{"d_model": 512, "activation": "tanh_gelu", "init": "normal", "lr": 0.000305, "lr_mult_o": 0.684, "train_tokens": 527900000}
MLP neurons of a small language model. Each row is named by its layer, matrix (up: input weights; down: output weights) and neuron, and shows model dimensions 144-271. Each number is 128 + 32 x the weight over its row's rms, rounded and kept within 0 to 255.
After each neuron's rows, "fires after" lists the tokens most often just before its 100 highest values on Wikipedia text that the model never trained on.

L2.up419 [116 109 165  79 118 104 169  51  85 110 181 101  92 140 121 120  83 174 126 139 180 218 132  94 111 207 139 168 164 117 113 125 129 146 106 193 139 141 178 109 218 130 124 125  95 115 127 141 108  93  80  83 122 109 151  68 101 149  65  90 159  96 162 137 114 139 120 153 122 121 121 152 152  98 152 158  99 204  73 113 148 172 155 146 130 120 133 101 157 118 123 119 193 173 137 100 112 154 117  54 117 107 153  87 118 134 105 192  94 152 146 139 132 146  95 142 133 162 105 185  88 204 114 151 173  99 132 133]
L2.down419 [101 144 120 104  75 170 122 125  94 100 144 122 165  94 116 146  84 129 164 123 158 130 138 125 146 172 115 218 148 166 103 100 141 123 112 158 139  80 171 114 111 171 144  75 158 145  93 106  95 142  62 100  93 135 174 176 156 105 104 124 146 190 156 114 103 147 114 159 127 131 173 112 196 150 172 138  98 143  98 114  97  97 205  76 140 139 156 132 124 108 157 118 123 166 117 110 102 128 109 159 178 141 147 108 143 117 120 171 172 142 154 124 147 147  94 125 131 123 141 139  59 200 146 194 102 164 135 144]
fires after: "\n", " |", ".", "|---|---|---|---", "|"

L2.up1615 [105 179 136  46 145 139 131 109 118 108 128 105 119 179 149 125 163 136 127  95 150 112 132 193 131 147 125 101 196 144 112 100  87 165 165 169 112 106 157  87 192 148 111 161 146  91 140  83 162 120 124 119 137 124  43 105 105  76 104 163 157 128 165 157 172 144 104  93 150  65  55 125  91 121  90 118 119 125 104 114 123 116 125 125  73 178 153 116 152 117 137 111 118 219 170  69 139 116 151 112 148 119 120 113 131  93  83 194 106 105 110 132 178 160  92 133  88 166 133 132 123 116 127 179 110 184 127 120]
L2.down1615 [ 90 188 183 150 147 178 148 103 172  99  63 126 153 149 163 171  70  70  86 124 148 105 122 133 214 152  96  82 135 159  94 128 116 174 160 151 181  80  82 197  89 190 145 157 160 135 115 113 154 102 139  81  98 138  75 176 140  81 115 136 124 141  81 161 130 126 122 177 124 123 141  63 186  86 180 148  80 138 152 120 108 163 124 171 117  61 160 127 135 141  97 104 150 146  83 122 103  96 143 160 166 107 112 104 155 140 133 122 109 138 117 149 113 158 155 109  70 163  87  88 181 189 133 146 137 148 137 129]
fires after: " (", " was", "==", "-", "\n", "."

L2.up1190 [144 217 117 138  96 225 124 131 139 153 142  93 154 126  97 119  98 160 146 138 106 128  53 116 131 108  93  97 117 144 130 150 112 129 114 136 136 127 177  57 104 103 148 115 115 149 132 170  64  49  96 142 153 136 166 116  94 135 128 144  54 134 121 116 173 132  50 100  95 197  86 109 181 140  89 132 138 109 108  88  69 183 125 115  85 162 145  79 172 105  94 215 143 112 147  86 108 123 134 168  98  84 119 135 195 144 124  80 153  96 153 147 159 103 100 113 110  78 117 151 169  63 109 161  85 163 123 167]
L2.down1190 [180 157 108 138 159 128 110  73 156 154 107 116  73 146 129 103 167  71 121 186 113 140 153 105 133 149 164  88 121 188  88 172 175  94 152  85 148  62  83 140 129 158 125 101 159 133 119  98 126 131 130 114 163 127 165 182 113  99 174 121 119  86  70 157 146 185 121 158 106 130  89 149 165 139  95 151 233 147 138 162 107 190 136 101 149 208  87 135 132 118 173 144 144 105 132 168  93 147 136  84 173 142  92 110 150 166 174 117 128  95 170 123 171 124 143 133 103 103  72 116 128 113 167 156 116  83 117  59]
fires after: "\n", " is", ",", "'"

L2.up1038 [116  97  99  74  67 119 138  92 136  91 124 116 140 113 109 150 106 119 139 175 121 107 157 154 120 108 156 109 135  79 154 139 148  84 183 234 133 154 115 162 146  83 164  92 179 174 166 113 111 114 151 139 131 149  90  87 138 166 108 156 121  98 144 124 162  85 137 109 120 184  68  94 117 150 153  86 132 144 132  98 133 111 137 163 137 190 124 121 122 160 176  94 212 155 151 131 169  69 169  76 136 185  96  80 141 124 103 141  83 132 183 232 100 125 150  70 107 121 108 140  73 115  85  82 101 109  98 173]
L2.down1038 [107 120 103 180 161 148  78 104 101 174 137 112 120 172  68 153 132 101 147 162  83 122 113 112  78 101 113 158 165 158 159 154 128 116 120 202 150 142 142 190 126  26 132 140 135 163 116 164  76 127 173 120 153  66  83  53  88 155 152  67 161 175 152 116 151  83 160 115 132 119 138 116 133 101 190 155  26  45  86 124 134 111 108 163 155  98 116  97 148 133 130 141 132 166 147 131 134 132 156 127 132 148 113 127 130 112 129 102 115 188 173 185  98 194 123 143 105 150 150 121  44 139 113 157 148 122 108 108]
fires after: " the", " The", "The"

L2.up1706 [142 105 130 134 141 170 147 139  79 136 162 102  87  97  91  82  81 139 106  98 125  82 195 114 159 147 160 119 131  90 117 102 153 109 132 113 115 101  89 132 205 156 103 152 119 128 100 128  93 154 132 193 161 195 171 173 110  80 131 120  81 128 107 116 140 134 136 127 144 133  94 130 138 110 102 123 110 130 141 108 118 194 128 176 143  91 136 127 110 127 128 152 116  94 115 158 173 115 134 145 132 152 180 105 128  71 135  97 135  59 156 127 165 115  96 137  70  63 189 180 143 177 128 111 129 107 131 210]
L2.down1706 [102 128 136  60  88 115 165 165 125 119 128 180 137 119 167 150 147 129 149  93  87 139  58 155 151 158 113  71 134 140 104 140 123 126 120 127 132 103 141 157 140 111  99 154 100 134 141 107 154 167 131  80 100 116 135 147 139  52  90 118 134  94 101 101  79 143 108  86 183 149 148 119 106 129 101 127  23 184  77  85 122  78 181  50 142 155 144 110  89 120 122 146 137 111 155 160 143 136  98 157 166  80 157 105 125 126 147 117 150 148  99 158 154 127 123 138 116 125 161 163 119  96 163 144 120 140 125 157]
fires after: "born", "9", " known", " named", "7"

L2.up1281 [131 163 170  77 129 148 177  50 150 129 157 126 162 158  65 100  93 175 128 173  70 140  86 127 100  99 153 144 137 166  79 103 118 162  85 133 110 156 171  52 184  66  74  96 104 101 156 165 105  60 102 125 127 113 116 126 105  82 144 141 115 141 185 174 180 111 151 148 147  78  99 126  75 170 110 164 134 172  66 140 115 121 146 106 134 177  98  83 146 104 131 173 156 151 112  67 120 123 152  84 138  96 132 128 121 133 139 176 149 125 154 105 178 140 102 110 165 127 118 157 164 165 191 102 141 138 112 144]
L2.down1281 [151 136  99 113 124 129 102  97  63  87  70 158 169 199 123 121 134 143 152 133 102 197 118 102 162  89 110 100 180 144  94 178 142  80  93 113 108 108 150  96 176 188 158  79 139 151 155 112 122  96 115 171 116 134 153 138 146 154 119 106 155 175 124 173 121  94  97 127 124 148 141 120 154 149 111 134 142  83 145 148  65 108 143 111  95 231 131 185 142  91 136 159 104 137 131 128 133 132 138 143 138  82  73 112  93 146 124 182 157 231  89  78 154 209 166 142  93 170  94  50 156 132 152 110 138  63 127 111]
fires after: ".", "\n", " |", "-"

L2.up191 [211 157 179 155 155 201 141 118  70 146 141 123 142  79 117  68 107 142 126  77  82 187  95 114 128 122  89 167 104 124 168 190  43 145  64 149 112 141 162  93 192 125  87 121 127 120 124 137 110 140 135 114 121 174 138 133  81 147 127 137 123 104 101 129 115  99  60 175 113 123  97 119 106 105  81 139 130 199  30 139 156 166 122 146 126 141 179 129  60  83 170 118  62 162 129 181 126 162 117 128 121 143 141  89  86 117 115 186 125  85 108 145 131 166 116 145 142 122  81 132 130 150 128 106 116 110 101 139]
L2.down191 [152 118 179 108 163 123 159  96 112  68 174 104 112 155 166 167 158  55 121 108 146 186 170 149 166 148 153  99 194 136 144 108 139 139 173  91 133 143 134 178 121  82 123  83 109 140  88 186 133 148 114 106  94 129 169  89 184  77 120 166 151 127 144 111 149 121 107  78 147  89 118 181 108 115 107 123 138 110 169 100 136 182 138  83 115 205  45 100 190 105 105 174 129 100 117 126 114 137  77 173 113 150 156 128 180  85 131 138 142  73 173 144 142 152 143 150  86 137 161 147 144 159 121 156 103 148 119 192]
fires after: ".", "\n"

L2.up1350 [172 112 109 156 153 183 145 131  86 123 116  47  60 130  61 108  57  93  87 113 201  54 101 162 193 173 112 143 149  69  68 162 145 147 123 141 132 174 136 128 174 158 107 166  53  93 104  95  68 149 173 168 104 131  73 125 120  69 156 145 114  74 116 137 131 145 110 175 117 141 120  91 168 157 123 121 127 132 111 117  84 152 190 178  67 161 164 117  84 139 130 117 103 188 181 141 143 131 178 159  53 146 126  85 164 109 117 127 178 130 127 167  94 154 107 126 139 106 147 166 117 101 124 115 144 157 126 121]
L2.down1350 [145 123  74 131  53 195 148 182 115 141  91 130  93  84 181 128 128  91 108 152 142  87 157 133 140 138 113 126 144 135 120 142 153 130 128 149  99 166  87 100 142 172 106 105 131 100  91  92 163 131 154 123  77 123  95 183 163 155 120 131 138 130  95  87 110 163 130 140 202 157 138  59  96 179 199 162 141  64 119 146  75 116  60 141 114 148 106 103  71 157 120  78 137 102 160 139 140 123  85 122 107 132 171 176 191 109 100  52 157 142 109 151 164 107 196  89 151  84  99 118 198 102 111  97 119  99  71  71]
fires after: ",", ".", " that", " as", "\n", " and"

L2.up812 [121 160  97 188 126 180 170 169 130 162 145 139 198 160  71 118 117 121 123 169  67 183 116 113 124 119 112 178  93 136 139 161 171 121  62 208 129 144  88 139 172 135 142 109 166  87 138 145 126 112 128 120 117 141 160 138  93 128 160  77 137 157 163 110 131 137 126 148 137 133 131 173 127 130 116 119 121 131 181 137 154 156 132 108 145 152 192 145 138 169 104 133 156 155 147 107 144 131 175 139 152 109  81 102 143 125 189 143 210 142 126  84 130 103 140  64 122 141 119 149 158 103 159  62 100 148 106 122]
L2.down812 [127 121  83  97 152 141 160 140 145 145 138 150 105 127 117 137 114 150  86 118 106 103 110 138 114 147 152 100 197 104 140  95 159 109  93 207 107 117 111 140 125 114 128 113 106 192 183 121 187 164  53 175 170 129 185 118 108 164 127  64 176 182 144 139 141 106 192 136 125 126 126 133 150  80 102  80  28 146 164 128 153 139 129 132 145  72 137 210 151 126  88 133 128 158  80 109 109 129 151  66 171 125  95 147 128 163 134 175 140 137 122 104 105 128  64 129 164 159 111 121 174 142  86 157  97 158 120 115]
fires after: ",", ":", "0", " |"

L2.up1021 [129 118 125  79 112 136 154  77  57 174 176  78  99 144 139 144 136 155 102 148 142 161 126  87 176 161 141 137  92  95 157  98 122 129 162 139 133 154 104 174 139  92 153 172  97 152 129 142 108 109  84 122 129 136 151  89 115  37 105 103 139 131  61  98 101 155  86 106 144 119  59 119 144  50 169 102  93 176 138 107 155  96 127 151 135 155 151 136 173 135  89 190 113 118 165  93  88 139 110 177 119 130 121 111 133 148  79 113 103 130 127 146 130 119 112 107  43 191 126 110 144 105 126 124 100 125 123 147]
L2.down1021 [106 105  97 152 121 122 143 111 104 156 128 106 157 109 125 121 169 132 182 140 127 137  93 118 136 157  94 180 101  87 126 109 147 119 126 166 128 130  85 122 131 136  82 120 154 144 105 185 101 167 146 183 151 112 113 115 130 123 127 129  91 143 183  26 115  91 109 134  92 120  95 139 135 114 217 123 142 108 122 144  99 109 104  98  53 110 197 171  66 138 126  94 114  98 163 100  85 129 105 104 133  83 111 116 120 114 169 108 139 169 133 187 156 115 111 163 109  98 122  80  77 192  93 173 167 140 161  87]
fires after: " the", " The", " a", "The"

L2.up1628 [161 156 145 124  80 151 136 109 112  68 111  98 169  79 123  58 105 119 140 113 166 113 110 156  89 175 153 110  99 101 107 115 171 187 197 133 163 159  67 138 173 150  63 143 122 115 190  70 115  98 159  96  93 111  66 105 140  72 120 126 110 140 120 170 135 153 143 160 150 119  25 100 143 108 120  95  95  95 138 131 105  91 104 110 112  96 197 148 133 154 145 122 136 150 196  89 104  89 152 155 100 130 134 136 114 121  90 133 128 147 140 148 176 144 120  95  97 162 231 148 105 143 138 149 121 155 164 127]
L2.down1628 [149 102 136 159 113 160 156 128  91 154 140 113 165 103 131 133 159 138 151 144 139  38 146 132 117 112 102 178 140 155 131 145 125 142 136 141 174 156 125 125 179 162 130  98 127 110 125 165 161  72 110 152 143 139 128 185 163 100 216  91 177 171 109 178 113 122 122 105  91 181 121 100 120 109 109  99 101 126 119  58 128  94 158  94 131 119 138 143 103 162 172 150 131 142 117 132  70 119 141 180 106 110 152 153 121 175 143 111 132 131 166 128  78 112 231 114 132 157 124 159  85 128 126 131 160 144 144 174]
fires after: "\n", ")", " is", ",", " |"

L2.up723 [126 106 130  98  61 120 139 177 146  97 157 140 175 137 106 121 131 148 112 138 186 164 175 102 154 139 159 106  93 126 147 171 221 124 170 138 132 158  91 150 147 132 145 159 157 105 123 129 135 116 113 135  98 108 101 137 126 137 116 108 128 126  91 106 145  86 125 109  81 199 154 128 127 118 113 137 182  80 123 129  96 187 156 116  95 147  80 187 152 151 115 121 124 114 137 110  96 155 156 100 153 112  90  96  95 145 126 138 168 112 166 202 125 171 100 117 114 126 130 157  95 139 108  74 111 161 115 117]
L2.down723 [159  53 126  81 121 119 140  77  37 106 149 116 134 117 113 164 152 154  90 154  84 182 110  95 106 104  39 155 140 151 116 105 114 139 139 186 153 127 109  97  89  85 101  97  93 131 148 137 119  96  71 131 108  84 140 178 138 133 112  90 184 193 164 207 123 102 114 145 102  90 167 103 202 129 131 123 160 152 100 110 132 117 160 132 125 113 165 116 129  72 154 169 166 176 143  93 106 158 162 140 152 121 136 140 176 170 155  60 148 198 168  69 116  66  89 141 120 116 131 113 137  37 115 144 136 182 154 154]
fires after: " the", " |", ";", ":"

L2.up1168 [134 137 137 142 100 166 124 121 146 127 134  63 133 124 134 171 147 136 123 119 120 164 133 138 127 136 198 176 143 125 156 170 159 137 196 174 113 107 123 126 136 154 148 170 163 141 120 162  78  69 131  75 174 123 185 160  79  80 144 144 109 111 179 137 216 132 120 149 145 111 113 136 114  78 143  79 116 144 145  97  78 184 119 152  56 162 155 100 199 146 113 126 104 137 181 140 146 129 156 128 116 119  86 151  92 109 181 186  94  94 138 168 123  67  95 135 107 126 111 167 124 117 115 119  61 177 115 174]
L2.down1168 [ 46 106 134 157  90 173 154 126  92 146 161 107 113 104 131 142  31 150 176 115 128 143  66 145  73 141  99 190 117 109 143  90 114 188 118 105 157  53 139  91 159 158 140 129 137 120 101  93 138 136  88 132 169 133 131 162 119 125 114 137 158 136 122 147 173 160 132 141 148 125 167 114 138 147 142 153  71  77  92 130 145  92 135 155 140  92 159 147 142 120  95  67 143 140 122 142 180 133 110 151 121 173 140  85 146 121  69 103 121  49  84  78 142 110 133 146 137 110 135 158 193  51 129 152 128 106 101  92]
fires after: "0", ",", "2", " The", "9", "1"

L2.up202 [143 136 129 178  17 135 117 158 109 144 110  45 177 150 132 133 123 104 183  67 178 158 128  81 146 150 111  96 117 108  93 130 178 163 121 193 115 129 162  92 111 164 111  70 144 114 140 196 154 126 166 131 120 175 108  68 161 171 132 160 103 114 106 165 109  94  96 146 110 119 145 160 107 124 122 127 136  96 114  86 115 135 101 113 137 119 159 157  94  99 190 160  87 158 105 147 176 118 155 122 161  72 114 115 114 149 180 126 148 180 113 128  94 121 147 149 150  97 130  86 148 122 133 121 125 131 120 141]
L2.down202 [149 109 159  76 171 144 147 144 135 115 128 140 120 115 119  98  78 152 170  81  60 122 141 132 121 124 142 167 209 127 139 149  85  71 142  55 132 172  88 134 167  67  81 114 102 155 161  81 117 123 166 127 126 144 128  64 132 124 128 133 160 186 104  80 126 178 152 152 119 135 148 139 137 128 131 156  39 112 124  93 202 161 115  94  64 165 123  85 168 114 118  55 143 170 145 131 121 144 143 148  91 156 132 114 193 132 167  91 125 123 126 131 118 178 100  93 123 154 126 150 161 131 129  91 115 111 179  85]
fires after: " to", " part", " and", " was", "beg", " on"

L2.up657 [167 137 167  84 126 127  82 162 139 177 134 132 109 101 132 125 148 131 164 161  77 128 170 121  70 175 142 170 158  95 106 104  85  62 165 149  93 156 164 144 118 176 132 118 167 137 151 173 141  81 162 150 163 136 116 133  77  87 130 203 125  95 111  83 133 117 125  99 152 125 180 149 136 104 105 108 136  94 116 172 108 130 141 115 126 159 133 119 142 156  77 157 168  96 108 160 152 191 169 152 131 131 114 131 117  81 123 107 173 146  99 134  73  92  76 133 143 108 156 145 143  78 108  92 122 107 108 139]
L2.down657 [111  41 142 113 121 114 144 130 116 100 150  88 111  74 119 115 102 163  88 159 142 151 150 126 160 101  91 116 141 118 139  91  91 116 159  56 137  88 130 120 206 135 231 127 102 176 114  91 153 136 104 141  97 131 166 136 129 189 136 163  93 103  43 100 119 142 188  69 145 132  76 162  77 144  88 124 254 193  95  99 162  96 125 116 112 165 183  72  65  57 162 137 105  80 127 181  78 147 122 112 115  95 160 114 165 186 121 171 138 126 168 112 154 159 166 107 155 159 131 160 123 122 123 133 131 175 132  93]
fires after: " ", " of", " the", " in", ","

L2.up1913 [ 69 161 157 133 111 152 113 130 120 141 171 143 138  94 190  51 133 120 140 107 151 121  79  97 120 173 111 109 147 158 155 116 113 142 172 135 161 111 154  59 141 115  96 101 132 109 121 161 108 128  74 139 161 109 115 120 121 119 101  62 110 141 102 139 116 154  81  93 141  79  75 147  94  99  98  51 159  90 162 134 157 130 126 105 113 131 158  64 130  99 134 149 138 149 118 104 177 102 171 170 182 143 150 161 147 155 218 155 123 165 126 101 164 120 129 104  95 121 102 124 113 138 126 147  93  76 120 118]
L2.down1913 [165 163 100 135 136  75 188 144 137  75  68 111 144 130 139 161 101 109 119  99 147 161 168 120  99  75 149 132 135 132 100  89 161 129 112 106 133 168  50 146 114 162 160 150 174 102 158  29  90 137 221 116 135 124 126 145 109 105 194 181 149 138 125 173 149 126 183 130 119 171 156 158 150 152  91 172 169 165 112 137 134 115  97 125 184 147  96 121 116 172 115 138 121 156 104 149 115 160 101  97  94  93 109 108 138 108  59 143  94 129 103 112 151 105 118 144 168 141  99  77 136 137 109  97 164 156 128 122]
fires after: ",", ".", ";"

L2.up828 [ 76 169 136  99 151  95  79 158 114 101 127  47 146 169 121 109 161 109 111 140 137  81 192 157  83 145 168  71 128 111 109  86 138 109 149 152  32 131  79 151 109 184 109 156 108 159 146 121 144 143 120  93 145 113 101  61 141 114 136  94 124  89 137 143 151 121 129  94 107 107 129 100  74  94 190 118 139 140 135 107 148 115 137 116 125 152  96 130  89 142  87 187 122 137 169 121 160 120  91 108 159 124  52 118  80 156 132 132  74  99 187 127  90  81 126 117 126 121 164 152 104 181 165 111  56 132 145 140]
L2.down828 [136 173 104 189 171 156 129 182 135 162 159 177 137 216 165  62 130 122 164 140 141 155  71  86 137 121  61 151  98 126 136 147 150 103  70 169 144 140 165  86 114 131 165 129 127 133  64 155 120 123 153 115 143 106 147 155 112 142 175  94  92 139  86 110 118 107 175 174 121 147  96 128 163 161 101 167  96 156 119 122  83 180 112  96 145  61 131 137 121 142 158 150 144 164 172 161 140 165 193 155 133 141 112 100 110 134 178 116 127 168 124 187 126  94 166 117  93 175 120 120 139  78  23  98 116  95 159 131]
fires after: "5", "8", "7", "9", "6"

L2.up304 [152 143  79 102 152  95 131  79 184 126 108 127 100  80 118  84 160 113 197 124 109 157 145 126 121 107 138 169 127 128 178 141 168 123 149 141 118 147 144 127 163 109 137 112  98 147 107 131 139 126 113 157 189 131 130 144  89 141 128 168 144 135 184  98 105 153 136 101 143 167 135 101 111 132 109  79  78 130 133 131  42  98  75 139 196 131 110  63 130  83 119  93 114 130  81 148 146 127 169 163 148 126 168 159  76  70  91 176 123 169 119  92 101 121 132 113 150 107 142 110 103 115 126 127  86 102 122 136]
L2.down304 [173 114 144 186 110 200 167 169  78 116 156 147 108 120 129  82 108 165  80 129 116 154  93 134 172 179 110 130 154 138  88  70 168 148 129 112  73  95 112 185 165 116  85 144  91 134  93  81 172 125  51  84 122 149 110  94 131  84 177 117  82  96 192 145 102 175 116  98 147 140 151 102 129 125  92  99  54 153 130 121 137 116 156 177  74 128 124 123  82 136 153 106  97 128 134 102 163 189  95 131 108 165 120 114 132 178 137 133 131 151 160 130 197 126  93  98 162  57 100 131 143 164 133 152 126  98 146 128]
fires after: " ", "born", "9", "8", "–", "0"

L2.up1248 [158 166  59 114 100 122  96  76 113 150 117 114 124 119 141  71  94 150 163  79 159 117 118 182  93  89 105 128  91 166 104 109 174 119 156 150 143 165 128 148  99 144 112  59  94 114 123  99 152  98 134 107 145 138 139 115 169 139 113 132 128 193 144 162 138 130 130 145 152 148  90  86 127 155 101  33 132 177 104 114 157  61 102 102 112  93 185 157 158 143 143 123 106 146  75 106 105 121 146 138 121  79  67  92 160  96 120  97 146 139 162 173 109 116 125 147 103 243 119 139 204  86 142  82 164 168 132 106]
L2.down1248 [125  99 177 105 139  83 128 133 132 185  71 208 131  66  91  83 106 107 148 137 143 141 163  79 138 161 114 162  70  97  93 155 123 148 146  95 137 116 173 164 153 124 145 143 123 196  75 148 146  81 171 119 169 124 113 176 134 140  96 120 138 209  98 140 122 133 115 126 206 105 148 153 123 140  88 118 164 120 150 104  83 125  53 125 108 142 139 136 133 144 145  99 132 105 137 154  91 136 122 145 106 112 133 171 117  56 130 211 108 109 132 124 133  62 161 165 135 136 107 123 127  74 135 107  90 138 145 111]
fires after: ",", "9", " in", "4", " January", " |"

L2.up1108 [121  84 122  98 100 136 126  59 193  96 114  58 158 127  88 113 137 114 185 180 160 184 101 140 135 143 122  90 121  82 155 115 103 119 125 180  77 255 122 120 124  81 155 102 171 134 108 129 155 123 162  73 128 114 119 102  91 146 115 141 108 124 136  91 125  82 144 156 116 170 117 153 140  86 121 121 117 123 103 112 133  99 169 145 101 126 115 157  24 117 142 100 132 118 149 180 160 127 146 131 169 152 130  96  99 135 151 114 220 153 161 191 118  85 129  75 114 155 137 186 126  89 172  89  91  75  78 171]
L2.down1108 [179 192 120 141  75 160 110 125  59 142 176 127 121 157 134  50 138 193 136 115 100 128 148 109 161  74 162 148 113 155 165 129 147 113  88 135 173  85 173  60  97 147 120 137  82  69  81 178  53 117 124 110 138 145 175 142 109 105 119 126 134 155 140 135 174 154 135 102 157 129 198 111 153 196 142 116 119  97 134 168 100 117  47 108 117 120 111 106  82 126 133 130  89 149 135 126 108 120  96 101 122  90 166 153 115  82 107 131  79 127 123 101 157 157 154 163 114  85 145  64 171 152  97 133 174 157 169 100]
fires after: " the", " its", "The", " The", " his"

L2.up1664 [ 96 141 113  89  98 108 161 101 107 180 176 135 145  63 166  75 180 152 121 109 129 100 116 102 115  91 189 189 120 144 111 156 121 103 140  74 106  95 180 100 180 167 114 153  88  88 162 141 153 123 158 130 140 159  76 162  51 119 117 116  34  85 155  90 145 151 124 178 160 116 138 116 113 138 143  44 122 138  71 141 110 134 148 140  59 150  84 120 134 150 130 191 102  65  84 103 162 112 175 108 121 139 109  81 168 117 135 155 128 111 134 170 128 110 101 137 137  85 101 155 125  75 108 147 158 170 126 149]
L2.down1664 [ 92 193 123 153  92  91 170  97 101 154 112 112 161 114 125 135 135  60 132 119 163 111 151  57 148  44 147 162 157 144  68  88 139 127  96 155 162 135  96 191 142  96  95 132  80  92 150 157  77 165 121  80  98 131 100 160  96 152 120 154 108 100 183  55 140 135 203  79 202 102 113 192 166 117 119 149  86 105  67 109 107  91 104 124 193 158  87  75  98 160  93 102 145  78 118 122 133 118 115 114  68 173 116 107 162  97 129 149 107  60 106 164  89 109 112 122 100 113 114 108 156  93  74 181 200 143 124 108]
fires after: ".", "\n", ","

L2.up345 [221 145  80 147 118 124 162 110 149 123 157 117  79 153 103 177 101 105  98  82 119 152 149 121 167 146 131 111 122 180 118 110 177 119 145 161  69 130 151 119 120 115 145 162 160 107 132 113  94 133 160  74 101 108  93  76 106 101 119  95  87  99 124 174 125 114 106 141 111 175 113  59 152 135 105 120 132 105  97 137 112 147 141  96 101 169 129 173 193  99  44 171 167 103 202 125 195 139 143 134 144  93 133  97 156 189  86 132 160 128 116 124 129 141 100  96  96 119 108 183 133 102 116 117 142 155  84 173]
L2.down345 [139 153 169 178  63 117 199 129 130 146 168 119  80 134 111 102 100 153 155  59 160 113  75 163 144 113  81 176 158 142  15 150 140 138 164 123  82 141  78 138 131 199 144 125  99 161  65 151 160 169 101 102  74 132 135  88 106 136 116 119  96 173 173 116 104  97 134 137 130 166 101 150 142 114 123 115  72  97 113 131 141  76 154 124 127  73 115 148 105 116  89  82  88 160 135 152 109 138 143 126 156 129 166 117 158 177 112  75 189 166  93 124  97 154 120 141  80  97 114 123 129 140 105 125 126 175 155 153]
fires after: "0", ":"

L2.up1457 [ 56 155 116 160 160 105 113 126 222 127 119 120  94 162 141  92 123 174  44  82 175 172 144 129 103 111 142 122  88 130  94 145 114 150 139 144 116 129 186 134 114  72 131  74 145  97  79 111 120 132 163  58 143  92  95 142  87 122 161 124  95  95 142 109 115  78 188 184 125 148 155 156 115  75 129  50 124 131 126 131  72 126 119 141 112 119 111 153 144 154 135 114 100 138  95  85 135 103 169  95  87 152 144 109 125 148 146 127 152 154 163 146 144 114 116 119 116 134 173 149 163 107 138 152 105 139  83 150]
L2.down1457 [ 99 122 199 102  76 117 106 170 154 126  94 131 157  94 127 158 120 124 137  85  85  92 193 117 184 116 142 159 122 132  68 117  92 119 144  84  99 135 113 129 100 136 128 146 118  65 137 110 182 131 119 142  95 130 117 148 122 119 158 151 152  96 134 199 160 146 155 125 109  76  82 153 130 153  85 129 189 151 124 110 127  99 106  45 139  91 154 116 111  62 128 148 113 151 121 150 135 120 130 131 138 148 121 120  98  64 194 133 102 117 103 106 147  88 182 103 142 159 130 125 159  61 141 152 139  85 131 144]
fires after: " the", " in", " a", " The", "M"

L2.up1358 [138 109 106 132 142  92 181 139  83 123 194 140 148 102  94 157 126  87 141 111  99 159  94 162  72 182 119 119 125  99 130 185 146 129 162 103  92 192 170 127 135 120 135 140 163  91 134 131 131 117 100 154 113 142  97  68 105 143 121 150 160 100 153 106 137 116 105 105 138 166 189 132  31 158 173 142 131 127 111 102 122  78 147 178  74 127 151  71 110 127 112 103 161 159 188 120 149 115 165 109 102  84 146  60 160 118 121  70  86 165 117 180 159 166 117 127  68 181 130 146 137 133 125 152 107 120 126 124]
L2.down1358 [139 159  74 112 116 178 159 153  61 122 132 112 129 124 118 144 127 135 137  90 124 109 171 123 111  80  72 166 147  72 101 118 148 157 145 149 129  83 178  93 101  97 178 161 169 103 134 142 123 118 100 153 172  87 104 119 205 130 111 124 132 113 128  85 121 111 172 160 167 142 112 137  62 168 135 127 125 118 124  93  78 145 126  81 145 123 103 192  65 176  88 133 143 107 142 174 168 132 133 101 107 136 120 133  99 135 111 111 137 117 121 168 154  95 144 101  86  85 125 132 103 112  88 141 118 135 145 133]
fires after: " the", " The"

L2.up221 [116 130  83 129 149 129  58  74  81 152 147  72 153 139 156  95 115 121  98 152 112 154  50 157 105 137  98  88 113 107 127 111  68 112 152 154 161 183 127 179  66  79 118 170 152 117  90 139 105 120 189  99 142  88  72 104  83 138 126 135 154 117 205 149 153 138  99  83 122 116  83  59 104 148 184 116 158 128 124 108 155 132 155 181 139 110 138  68  79 132 175 116 115 187 195 116 171 102 161 118  94 145  79  71 109 107 141 103  83 162 179 170  99 143 130 123  63 167 163 141 117 151 120 172 106 153 170  91]
L2.down221 [108 152 101 121 134 182  98  89  68 152 123 126 104 177  83 148 143  61 148 128  79 169  94 116 107 132 146 130 133 110 159 145 115 174 127 140 134 138 182 121 147 106 114 120 180 140 136 182 154 191 143 137  91 117 114 108 138 150  88 113 134 185 171 100 109  88 136 121  88 104  90 118 158 139 143 113 110 162  97  88  96 158 111 120 122  71 100 149 123  85  28 112  65 160 178 141 145 128 126 142 145 138 110 126 127 131 160  92 171 125 136 140  89 173 176 122 145 160  91  71 128 107  63 158 168 113 123 104]
fires after: " the", " The", "The"